From a checkpoint of a small transformer trained on Wikipedia.
Size: 8 heads of 64, MLP 1344 SwiGLU, vocabulary 8192, 58.2M parameters.
Architecture: RMSNorm before each block, rotary positions, no biases in attention or MLP, untied embeddings.
MLP neurons of a small language model. Each row is named by its layer, matrix (gate and up: input weights) and neuron, and shows model dimensions 170-340. Each number is 128 + 32 x the weight over its row's rms, rounded and kept within 0 to 255. Numbers have three digits each. A neuron's up and down rows have the sign that makes its largest values positive.
A block is one neuron, or neurons of one layer that tend to fire together. After each block is what it responds to, as a language model described it from the Wikipedia text at the highest values.

L9.gate285:108119166182117109099127147098158140160150170093150102110110104117143120171081093087123126121115129170138088106192116111115102134127137113128082138150103124139215075159126113132166078137215169170162129115060160137182144130103085111080135121119095165138172125097148189171098080140092071157137198112093154150119154065142132129156134152134122131108178090078118136161059173088162117032127150110136108163097065143170149125108140100134068104180131114148170118098170156112061147114079120128093101138178146165174105132088
L9.up285:141195153170136114121129110175115095102113059167121149199107121099167105166069123161097106075120163190175159149149115153092096201148151119178162120149097131129176125116189160106121149115157146152200126129138130051144091157166140162136159141135151144151138108163105094136147082120158063172135112174088098158167138128145134120096161185131121114121167133134092067070134174086084085123144116122088097101101137134146058184162132147145094142150151098126137097094130107142065138109172100109139174121143146121188106087105
L9.gate328:165165094114092159070129133094121160168194155139132117191135124062142077090159188109202169112095128153133140116142139142150159149148161122197146113116115156165074149112111152104133207083156110145094102169189122154113154163172108155089140197075147154078091146172133137142146132071195108102136166194088148141137154090080195168124118087125145166175127092079147101104121060099098141110109126165120132108096122132094098163127132186101073071183073148112146159143114157154122119116069138094149169124083128090052144126105
L9.up328:110153093102129113091128169140107143139103123113169125073062067173162148160150172191086147131100160172130125089099174178082123156108143152198134119147132133164114148140090140174148181139131088158153147155158118126165129121149141174128088119110141078155138177126155114132143106144099094128153096056119112163122166099105101121137113089110118095157112067163146140125125153154170090124190141104101147107179156145125145114141108145114109141155165133163194110110107092151129161154048123116106124082098089161130075109141
L9.gate717:087122194148137141119100163079175112171129129136126115138109130159134150125129135127173137148054127107161088141087131097140105075154159132081097100168144053150069131142129167175125137152146091129155099124192170148142051183175074111153156179090184147123106073096078146154083172135127069119089074124114138150129082116156106126118118168084106148187144117139142168135137096151104125075109163113164114098133103148137145192131095166118097131194187098115178132135123173125090101173125108120155129085167142118147112137160
L9.up717:158096123090153107106124131121104117042091098146100103119099101118088082148091112158129158117154101079151194155066152155114191159152073046090117118119108103138159171130134130227085142122113106177071115115182096080184094112155128170131111064130145096142154095150136133160081130102164135134097065076184143152134157063189139099111140151125126112144052120118131149109112091070198115130152099141151090189115147121094157159121142134066103115127167142146211187137105203156160141068127104090102112149181189122152122056178
L9.gate832:118109099132140119060174118162088142109107113141096047121170114110106075131094151154097134117136163090130137099075104160075113187137133121180094173059184167107106140208136133117205175110136158095131073164200172189095100161163150178045113157142093116095133162125123154145152091136159097156126123127078125061143170104168135129120141146113098171141136172145145119144097137085130131171170131151117162121090128153113065142139067160082118187154131103170101113152132119146184142091102171062109131081123150043140128135156
L9.up832:111123124117184100003150157104129119085130131109129103065149157064102082141105123115125175133136119154123133122064127136100134172131100164182131108157161142107139121129133125181169181141166104137142114109057100113138121203110210160112142169158173088153164095186140113132177135125090141123111092135073169101132079161122072164105113107085130132120075163052145153147118102160149151127141093143069140103074110108201141157166153113109127135172068122126076109153115018168164076111106086096126152066131108164114141115106
L9.gate909:153061105123130137106160085134096126134105035136116139094143129115152064129155142125145117138075125136146093138153133184175128186161173131115139076116109142124145156117135085142114060104156128172122133137167177072151126113093188183131146160119105134101168155192091090150155106176121142142139096121140124143153167210143148082073098100094066107156102042099110175141086138173125158125117114099119115156115114112134153112118057071149099142152142157151138126114105100147134166110136178127117128104146142100129107077121
L9.up909:108055142176132155077172116141100131204087087161131136115080100104168142194134142154172159088110146129146131169187118114104086193166163158162079151184074104170124115181158060136130175126110163130092147101150138097157131147177178120172098084162151178093163070127146128092075158160125087122127125136100164113162131125134123080161100093084141157127152113131120099115104063122118092160089084143120166165149113146159105202135095071206115114142194033150130025210114152145098203126166156105166157074123102150164116119151
L9.gate959:155116081163135164082122073125152126180100131138155148149112125153169160118128123095092153106100150160168154113131154133121168164124149120131159119131127160174144096136123144070104147169141107175117108079128149121110153087132122020146128130130073107085097083070191087109117131139136157139082172120157094101075111147079109137074066052122187067147116089070171144154114128164195136140129115122100117152184093089113101105150063109145127153103112100116116096128105133120121104178058116084094120119095126146197145071126
L9.up959:152079113085128132125097130121121130152101113119146104091129098081084163135115141161162105115121123149118149119067116128114129060143126094141141088166096169115120129079084109109108166173088105102162151101224096158159115124165081183095076091074167094151132141097127078123157059099184138170134080142133120063113157194103107134132053113108149149098101133106130185093185128161155170168148104126149152070108102089088097101073111121146165148140141087114129093171112100131123154102159102095149168110173127122156104164085
L9.gate988:176095159114139153144128142138074129127174098117117161121084151137133153070078130162118146134085115140131162133083141141121136053143139084108173146115123125181090050172191216083094135110160054122125143172133197101166140160115127137119147130143146168148154106107113156108105058117100119114124108155146127130200151105170123132089082137092110120144101148118166083082116139093153104154106136163130075159150136141127086133109137125144104139171099089158160094122117090149118146141145117080128173130148128088140109117097
L9.up988:122128157129127154132093118131151060156114108143123122119186130170178130102102096145137208168123139120087086143044144096174147156142186096169123141092095150174143141092190130108158157182152106117155180134131158133176118116072129128136103117134162175177125120100150153132064147100107113080151127086192121096189166098153159181081095147064128115126137132112204122104130119112139138144086125090097089143119161095105151107115129190062083144143150137168123217158174086123138121126158091109097185133115172099141118081120
L9.gate1203:150105118110139099136119096117136108085081123185145130089127138069105076118170108159172125104142142130166188141058134111139145152153120131114084067137115100095144140095151119190126138134140128119131217125116157099101114100145128185137112148167122167112093110138064147090157099148148092151245108114163113118143097136140072167132129114137126157205123099133165102112133092175114123137118074138072123160129141157159145082119128061106118094168111132131141109130083170152113078110143086153039161149209071188177123129125
L9.up1203:103135114153153179125107148123127148132092125103143163169093125164157114147121167147084093047202121132155060133119127152154174151113115042160091102100148124172145117081115092147136150126096152206158134117117126140129129181131059148131083092088097085155093074130119156180123100074132170122124128152056135127144109180126066136104156128097112095192124138129102129145126120131108158131124109131156155145091124141184146148157135095182102099164143157181083128113124087144125094149169140097155103105116085165105122126095
Role and description connectors

L6.gate720:121089108084113114103169114157170149114119155093116134099124095125146141133153159064136186040137129149088147140118121095098107140161096154134091080059117119120131053138130127136118134042161091156161103134186171111216090110128177096120143108138117161166165152168173145143187171109141148161158165103162155121130165090097117118082140113083081128136142090123114139155115105149103089075098111102089116119126143066117130139109140110170132056109143091153139075106108126181148070102137147079120142162167166140183104121093
L6.up720:123124173117086126066137044147119148137142096152155080119038139130124108127151139074184103123136139153113145145133126143137101099143119173116090099134128144119078091131194129174168123100154112130176141097190131085169183134151111116111108100159108131110131128172133137112175084117107146204149119139110132081151107198167074154151098086108162145147147193120156133157082117103138114101155090113067068110152161105118157129101098119124154150050073098135199052184108122163094089128133139113165177102206129165149111082105
Biography opening copula

L5.gate330:127101091163125122064135116187159171086099151164150158155143085100087114091113047183128132149166065137182198072064100113122114125036169131135087091077137092141146162178203132164158107182136087085126156180089141116146128144151166179127056110137141122155099108071129099076100149147114143114114141100154098073152137094139105123077127105065156100133084069144131143099100104147152183116128097106136122104090180178108055118158139126151166089127164117100145109165146143156110122140115140075114119119132131177177113115131
L5.up330:172087102145112123052191098128134148150087158089136137091099117081113120149163113173179166145112127215079094152107121110136115089140102116149128078126121123106127129153207128116147112195166148168147167136143111087104130099111175122144081111153164116120131122057101138120122111156125108147145163115131121113145131115154148106110073136105112149134106107086087128143178098186179123123085131156139139115117153182143058095120128088138108074136136092091152191127151129153143152126155177068138121076138098121135118097122
L5.gate399:092131164109074093094167149164152092140094136070071076097131150162129171096110135145139117169159136109143140146150189087123099138140161166175142134161125150124170094137092164174118129167135110141107094126142080100136116109097126065106110118100097124115053157112159134087116131128158085167178064141135161108163110097143119111111072057117118153083117142033113167159122078176175112099105125074114129124089161160112113101134112136133090155122112045135169154068126120183092112087153140124120138123091140200100115131129
L5.up399:181088105138105121120096087161087138152133175138140109095111098114174123110087128109125161138128142096128149165133150109136215124161144127088123153096163141093094108113104171154093143138060082104172090150143094133093088136115147169104115190178111137087110114062155145142048066094136147117114091101145108139161089090129143129149100092128182164141099083212130118125100101098181128121118071130091142164094190107139158131139077132148146171097180140123156076185122116135108077138104168070189105140147140139122157166150
L5.gate476:141112118009123118051113113129120114194090118151145127100140107133162099153137153075149165125128127140102147126104123137103115132125104164104125115172100151149124143181153154192170162136201147094088080083144154127126114124211083089117137148126176136121150125195136119075118149107123112131163171096096110126119115109166122059129058185158172114103139099172123104141113171152185129052133102112110115117163118168116103128093115087168064136162141138117121175108165134124151095134112223138144160103132116146070085115122
L5.up476:142103105126084156101140145132055078153088117142130170139160129097115136125149166121118141181103142145152086129140112066152145206131134193099138113164139154143110077124077162192090176071130130080108156134114090110132137136054101133098139187188164145142192064090116086126076155126088095124119142111164126131182128151122068146138116137174095150145142090138136097087128155121151144135143154128122172160157125138097100044147151106129120128126130157098194169151178116127145110175145179155150106159101098126116113151133
L5.gate577:129117114101163137140091093127141131139115154171107098162189129117145104111144090098111158115174148123164113161110098195154123146092078167142075110145148187092106116164099144132046160068146140142153093108103122099163162123134154122127126134186112185169159121150083137094118195144121135117109125151140131071156081088152135165149074133143111127155153091140106101144060120114135116132091084159045112121067175094114103107144113145138147123110094110090149081097131072129128130128101115138067104163146097123173103132099
L5.up577:111143131115118219145086092136112145125065100077111137132131171132170134117097110148160178141075100115078109101123145141088194110097159183175124186125128131103100133129067089133107094148114110131129145116136055107134135131139190067113147149145157151096141139135139106106127131156161067189110153120080131080120145091113174140176035146112177098108200137098162136085089163088109152109145114146094109132188124154120131110106079153089138158138103119156171076101157116100123126110152134091093102062123117104107121118099
L5.gate601:148129094177078127115112113147168133149116080198174130126129170140097123107075144166122127206095143147148153140084150099130108099113163107126139116128166097130184149119084133142096129132069149154132094156126101118200160106137139105133098068085113147152164164139066089045138098158089177195124129067136109064188140078163149130186099127193177163152138131155168160133119098152143112118166127166112097101131133098136152119159063108118069077194085147127095130096155112112088131188169122109083077129151115096166143084138
L5.up601:155214087147147119109122048093117129141095079193120126137137154158102136160103112130192181141134120146115140121104130136177182084139169122098133119110163096139154126136100093158128102089142097116103178156088102140181151117130129154120126102146180151159114160111143125096122081171097171174147145123090065087200145099153156096186112116164107055151091160115115142092145147187113144118147112182178100137102163115183135096151116111122152135128153118181116095145139099141119098120117069124057129125119127075149129126119
L5.gate684:088145144152146152072146091151191154163145074091130119151122139099103141099139153138183114141087114131146093153080134083145179134116096152119125116117102141129141132161189134179091112114099113101200140130100071126175137070069098151140138095071122147148143124189080110099142194132119120165103114131153127152146138143108046116140127123109143119149054117047144092049085077127157133108135160126173153137077107145115059190203146105088094091112104092083081144215135163071119128076133067102150121078129208110161120137137
L5.up684:141125110067131151141139148148084098076158165137080170161076153097146120129105109154118106088145100155104131161095178124084074111177117103141146046169152101163119135145146127126138119175131146146146150076109144092117122119115133130168152139138112105137067094120134138140084101177088121106170119192117110127186115144139127150059100113120187127079146117113073068160139180084167155178170141068159077087152124156166112141133125130175159101165158129101138230187157165150126134122153190085145090115137146134142163114086
L5.gate768:114173135084144170087160082162108188137135130114042171168141161106133101094113125057224120122142118076130125138133170145127144145069102130116101073138142128069103119158038116131133163115210102127170112189133153133185107179124104135114154082181147135131119116089124159114094153136154099193110217128161150066137149140165143119128108066101173172086134170120117131055142130102134164162139147129158132100155152224144114122137150127159103142080097138099126123166154142087103182139117167121062103097164065091160109096150
L5.up768:135106138110182155105113098136122077136137173094132171236055096095162099152136121169122132098155117084110156148161117152149091171174094091184106170132164134134112170111077135129111111122125140128153084139112096117133123159148134108156113125147115099132146134081153167094095143144140049162088109089148172096115158101212154058049109074153175146082155130153149139131150065122140193140146144100199104158109133167150107153173135098150165183103108164093112190092173152080126173066150172144119168092118116162127084148099
L5.gate1147:145152093151158146030115140129090099120050154128174118132158174104129135153166095113138147126128155146175074122125117083121125114094124101170139126147095149157113160091092134143091128147139102197118131127093126125155168133116136108132076119156123128105117110072071144110153159207127184161173097146151102129129142075126076128133092176140173105128082097125149131090089135165079135157110108123174087106076157128153120080116099108091089152120097123112132124162103096058222123170169067083095059127117095145147133141103
L5.up1147:100138102167135146108106156112076096168087087067142149152173120113099122137053135168122131118130128170194142157120119155166090132112138164102091134110106091115146159120079135129063148133156122147109149102057148088164134161127098131105145141134169160127106189127167160097086159112145128180174129150107160221101139111119114109175104154111162135108103137165108162130149110099135135126125098112130126103097187102120125123148073180151155108140167135116119152144103108083165091075119102146033171078106105128095113179113
Role/title assignment slot

L6.gate363:133111105139123165149098150165099075134153101112128149069157100142176134107163190135155209099131096126180153047101177126139121085164085155030160181155101094068118117063095132133132114138124100134127125117149136099097135132115081112115137146114139144108120122113170107141082122118104087092067154144097129110099167170085146097138092135110106131174091100147094150112181181136113118149155072155112156153059106101076110102158103108128130071117179159104076151120133159096165069176147148188110104155124125099077130174105
L6.up363:188122063153101127091110146162116124105126108145182144128110136137082119120139134092108169115155164083122098110173204132158154120140109128065124135116128104104119127095106162148133140153158135121136126152126150092146158114084114128067068155111140110084205127112175116124131080111112120120157103148100111108141159117115129143127159147099137116157081107170089101111168164179113117138157086134153102101120120157072094126080101097100127142091099076127146173077140175135169137114119121163162169110129104133127092093202
Clause-opening subordinators

L9.gate116:158190112186110118134141083148054136104110112086105166152058157156137178174149143094111113152142093126137190161145127137137225180055162191168199169127099158109099138147115152151134059157138114136153088118159140151144187077144153118114064152097094175111106143145099167121146165132174119144079128097143131097127141135197143164101110128109106170204178128116086148127095135152121163150140123089184125094105079149135166161152099092121150126168112181080101074134099167122147128113156111138140094126132087147121122104132
L9.up116:087107108130182143170145131115141140122087100062141090125098073142158143087157132077115076076176118159087167164083125148157141110115064127129097175170057077104133129136175136064168069184103105113160161145122185118167150140158122075099150132151105094156083121142145112145044060084109151146102163186161137095077121110122168132147130086135062122199131098099109117130082132131129096122154115108086085115076131165103134108128115122112086152138099152183094144095147103138102147110104128105171157078096114146098179158100
L9.gate242:081131117148179144072157086199113138083116182144162141145098102143133119136170126090159114101112138037131082189111112135096149178080145067145106122116077138159106142136138100092175140116155138130140094125107094129114092160120162086099091107146185119178089150089106150168079106077093109095090120143122114136123094116255112146089177096110080163108097127120139145041155139087133098134163164153169136106151113155112180137122088142165115120109143106109071120099124101144145125104162129179111095122120145150073084132087
L9.up242:130147140141107146097177152085131125122098157107149129228119119127095120111119102070127069114116142084101115173145184075113094140086106125180109078121118126119115134110130148162158120113139129073154137128121092140166057181144148153089087089106148094126099095157088181165064054058135138126140116150120176095106172168203143171144144110056122130135162154061207162096154190115116082135120126157191171178154159140119214125166141152138114075148161102089095080125100153079172139137121142088089163115125129158107129157059
L9.gate566:116128109104109078108117131129134147146170150115149165152118106132135114080068145106129136147139123170141130095139131052111153116106111120112111106123075187155125128108126193064116149132135098089174126108139099147158172133122171136100090077074197176157125106101069156136108042153126136125164130084154078093098113075134100121134190126136118166144135184100080181123155079151107137129040140136116145121157106130141139133138092094124067106120093136117098129125114129125155122160092151163105165069139094142142075139138
L9.up566:107115154092119131139107151103133125147110106110133116071103125106149097153083105138123146131092098128199125123130155130140148119176125101127169157095092127121123165105112160089112147119131162075166182106094127138169162089115118105111107068153178165115159097113117137158141133129161138164119125111153148108143119095129097136146133147109087132031125177136139168165109171151143087165089159140134161188112104110149169115178116105112122141139106076130060156120112105131094115067116127115140187174132096081178143124127
L9.gate579:130144166110091069195157169105144108073155160100136082114123175128160117154090198151172162083053107078106105103136142154166082138151155117084128095147143104171132053135106097106179144115180156109119148153111120141133122174163177095123137109121205085124135137161178111101163149149093166136147118166120161106095131114151139119121071131168126070062116121170177103087138117148123122148077127155141180146084126119105097104117117152140130103033220124147077171127149169083196111099149153164138186107105115130100115116074
L9.up579:114103159118146106135176069150154143104137150113113192099106098146076109108106107145063187135087121137154091102179130111099170090156114152156176051145086074147149129178217133149082096137092111100129148119095082149165139135115075119154128107129177144141163188105157123073138081092058152090102136120119162121172088139146145176112154100140117106137076123110109181107120122103141092100099123128158089104091098138128052165144148151082122090140115099120188202143089100159154133086169109197080145140139163152112108144092
L9.gate698:130099167086147123072157131110177078066108094131168105112050119197090138140151138118096112117128146169219179134092165112120131083151141159140134112134059081076102110178158140072105149132123162099122195115098126102127144166149132080149077123169148105156155109089092099148115201095105141111073136152156111159195124109037163075106128135149106150158094135114121113089153078143132133152120089123134215105115076187099094087124114079110144110141095086109120123083025121102087085099114135157195166115118157117182107129125
L9.up698:153128120161102100130168102151153145109154140201113111174137104159105149180139155103070123172126140139197114128151106105119141139081158121125099135144092132116128125136133176141178099187115133139153184108111130130119171114145134150153105119093128072111075160144142088118143106120154199174090121191120106121125150059154144174138079136102076153135140147081157135099096169131098127095162167142155144133112125199139081109086103136106157151100173167110054112091137094142133106156138092155142116136066159123157173094099
L9.gate974:147138187088117161195153102120119079095148123109149109098135155131125159113146130155151104140124110108097051127180146176058114146121115131167085137118161134100166180196140120096112139156114075146116115158193150155094054124081121136103130107167138139040096127115167140161117134138138158148063090095125134184120183048145146108155115141111118127148154131114129127132090094163122103071140128124084134091130112096155137116092085161153102155132192175176103156217194176114133104180144138148120114116105156119125138138133
L9.up974:129183150097115164121107157146133176122091130151082123157145208125175150137152111170145148118110078102127079108094080101129201112156122111121129086137138201124091077147117117107158162129086191166138136190145147115191210114088137115133097153109148132149101083125121128143128114136157138111136122169118083099122102080095143100113137147140090067119130134078131069078112120106179119179194188135184151127156070111103120081083140153138105164139141112063124167143136086134103113198123104135098138153135130196175126126084
L9.gate1100:124093149191131139175101174113081105150137101151191093115115125103124142132198165123080117096116143144142158120203129074130113107099066151153112148160145120129159097134137126083152210086134138084098106179136142179123087144138143074126113096151101088128116129183131069161167077089159088137146123160159146126174116108138120120088148085157136125116188136091137116157152210115112067143096152160071103204035117166113132107147147132123118130150089128152048193114161082166126100090165151097105190143135121133099147139120
L9.up1100:175121078140072156137162055095136126131203159134148162111145103119088127087156171123118140126132134082098124087127115122134078088101133130137152141118164130126109126178148103135146104154125160101141145050163152110180142132143088164150195111067113080131142159128106139100159133178126169166117180139133144115138160102193157155064111134143155070138145180131098123078206150094161118125105079138167102159102104107144127098103157093101196092132095126127061156120076108131105104147097113176131092098211093145158124121123
L9.gate1298:086112172150125102105149110173167104097075159154158057140161196119190112093150108143185122116139086184151167199110150129125194129075140105077189147120087093122095154200139109117148128174103098145134083146131150141093120101160116193137135172122177141095119126161183167100158090137159134109115141116135133117149170147145154117149060085107135105115204095119154072149192164129140121151130150133155172087133063144191180149086135151167148145144184235160141151080163139159128138140123133170199078162122135114123123196158
L9.up1298:078133118129163132095095132128094059109084110099114070099161084104152131113145131138046150151147133167113186137145174121079182144165131118121101140136105110147080149144134110153076146158147095171109102093142145117144149111180104165100128075090125109107156164084140176146111105114162030108126170116142047110143119164145118076117108055072083219092139155100176036112162162097132134158156147095143147185123130087078140133174132167047108140160127125107137116199152121083113135157070166154142084157151115141122117145072
Clause-opening conjunctions

L5.gate116:109116152101072154141171119113157132106116170157131109102140109172141071127135143126129130147107151089133167087108117129117134056134169114114134125184103152168081146114186153124129148196104090154141137116079138105142104098063161125094133152144160124121133111121109153130138147175147155080098192187125178122130098115124100106075138077109097097152115134144135140131158110135194148133102121101127033148181182189098174154155122136221064111106154119100154091143108142100130061156155086086173127117177148070080198132091
L5.up116:143122102113102177122138123166101066152163114115113138096073117093136100117160118165149165114128062094135150119113092098139086094125166156144134079142091133155148124082107079083139134093098142141140119174111086072184170147056170140181155100113131153136130153058130126083089116114092179113118071121052123174128120116135100215115134160144084134157122100109142128112114121163190140143117098151150083127105152077048138168112098158144122088082123079155156157114116102095076083167141154056171121093131129084116168098138
L5.gate134:163087125164100185092154117156092153092110165100127147141113086095194152103151167162133110112107122109088113116167095150182113118156127098129141177102129102069121109135097130182147091153201093120133067109136179087116122163174125152120165170102175138152115138080107109136154090101074114106119178151085182125109164101151185107124116141089103155130100052082219101146107099166169080145133109160129107110116141120107114130088103145163135067136157118149106170156131183118111147184148125146102126136133161128105150144146
L5.up134:124093174195112152121132161145072133161116131118074119099157115147121109173105172142144092143129063118061103177191141104178115088102126098093150126113089086100102069143064105091177133150159119120168030144228118095156091128134083164160124161108160164153150116073166115109145104120072069115146191109124118105135111159118204110118111121156062121137132118123130124102083144136167139173117082172108102123098152117111145156079126144174089121163192072116134142102100120142162135160175140121123157129111168113085123153064
L5.gate170:138083132065122156107117131060144184081103119147138121126123161170084154151195167155136153082085136148127126097155144083173150151127102031121117094121162071087130156126149159099099165111113155134110133140127147129098112172145082062123091164086173172144112125112152096110134102161116152145088148063126120120111158143145186132120113156126141122133148088125163151152072103153127130119117164231127101137093155125161166155120118157073131080119134116109109116145155123121185139125126104126145133135111148153192087103057
L5.up170:097062195135104119130104096128065101113077161149154180195096087128133119159066138180129149139098120085132126067153145133071118121111082198177105194105071142160213038140122121171099143134143156105094083090157142113123127164115082085138149151124127118126134150154134105156197150164063098104092173110170126069128136119125143159089156087127208144105172122073123181158120103155141108210130075119144112093166179072134117152144155148079091122168102103116103138144080113170126065150108138088112170132146077193097120100160
L5.gate497:120135153090124127119087170129100139101146107123063174122134179121164183100065149105138137098132102128123154110116121178083137145160167117125136207098122155097117162104146103176163147158108151087145109130182201114096082154160056109120114114122196104140102139135107100137055146140136155145171161139154129159149132106101112119129101134183173151074121116117151107114086109152104109137173170100112145166150143177145110136148132118093098112152122090131188159069077144196187170136118090158098104114178083141064082144151
L5.up497:126167099133088142110133124127209118098137099112143148177141136172112146069122067110151090106077155140119129146190141117123152106123146120146119108100059143063047159086104134100130092153130114162159089065142220115118149161095145110154121169153124080137151136159166139126082124136179142082157171106107153130084095110153118109144189177118139166149126138092117154142122166116150036164134145174068138213091160162142044123167134119120164104114154135158170110150077091141149160133108166105161185120145167121102166111161
L5.gate615:131123121140120102138110134123098069095162130143154090146125128117148173125095105120147095129038133110112150127171152069151150111147126108077082161102109151153076118118108157083173137111177171077098192130090168097180118098147116133129076153123120198116118103126127132148161095133140152109155136147109110130102102138171146153162136085098100141170113144104149074123130117069170089097107156153120176062143166143104185179154122111103107095152147058128188056065091118186132134158083119093087125161150161124162097102108
L5.up615:109111101111121197115141143153166166131116153144149135173113139134161148190110144113139121116058191178074180148139127141125164139153134108128118108139106147138088082083100145081140150075175134064087145148106103142117075079159088097151115160137150119113147117115173133184116164150115127063131104152117129153102145132164095172137166135089089137121148148117146117140155170043224073108181121115121107111130159129132099142168126033152125046131087091158129141117150092101130100132126169123115098122129097069110118143154
L5.gate1088:081119096118120142106138216191144185110160141156172129132130063102158068131119170124167133094147126194134069128105095137154159142091138154157152188102131134135145081136125128136121127175116167111146164087123074117087133175184106084122136075160144087159124100160141134096163099192166102124077166130140156082173149121189160100070139176094134148179085127129137157136171100184101095120146152125022193122120128153137144177118143122172182153113159130126103120127158168199174126150128155109118151209056065138085178147142
L5.up1088:085104090160112094091134162139126128131107127142107148156079133123139181123184153114184170140134162081109106170147192166156089108121128137151099096083121132155138169125116191109134157140066171088109156135156086089094072119115157119131136095111125115145086156115185048173110087181137089148100137088154176087119159150128134151102138085121162071123171133148096089107138105081141112125137160159123126148139133177185146108157116137106088133151162153119085160122118164091082151157144165142167109128145102099114079145146
L5.gate1094:140149133112113188092085126107161126093099081166133153123119074104128096133175136091125156104092165158112104189129097099167114124112122192180143106116143158133079123137077181105155137107171152120141115157134058136085138058129098096131096108082159167139147158130160183092105036170133035112084096103112103090151124079151109103180130094103159134142070126149110112167179096081102121149141110135155119193119130168084156171157101123195082151103110122136056114050174148128076145114126130134131146098190131115092153139127
L5.up1094:092111113149107156108134167190108113121140153156121144113144171095128095192231103149107101105103120161129082194114124104159110182103110127104136112159138106084099102100071128083123164116174132122184098109125120119130104157097083145116174116188175170112153143183107109089138089087137070160132121118147157095158094135176125088148169153141174119134159112099114179094130153132130191166104166164144080182119119132183135100107174067171087188151109125081173134109123129117121120111103112098088117073122146152117129176071
L5.gate1232:114157094156165148058161105204171118099124137149180105155085107142167140161152217155152119115125143108128071154133168138186090174122123156123143136140056112164080112079124114137137114165110183094098104136144099125087120111119098103158092103125194150165064170113140107155156080166138060077090113134122166127165153157156182141126147124116089148095099113109146126113181101121160070104131131219111118128121160103150108148176089093175150088191141111094061141149139136079133142142139179111120100095086163137130130091148
L5.up1232:120127061143073145078140090157124124129137107136144139124085110156140151145171147111184139179134140134106154104170171086160095083092121102146122149162105064132126155134122064112133153132104186092138162109116182130127070191125049121141063151164164108148141200128175174183144125142137110102140155112153153070132101108220175104048168126163087144147137143131194115132201127064172102123103151169106101132121135139148117207183085115138081141140103119142081134070114165105158102201085120122073144147101146136112118092142
Clause-opening connectives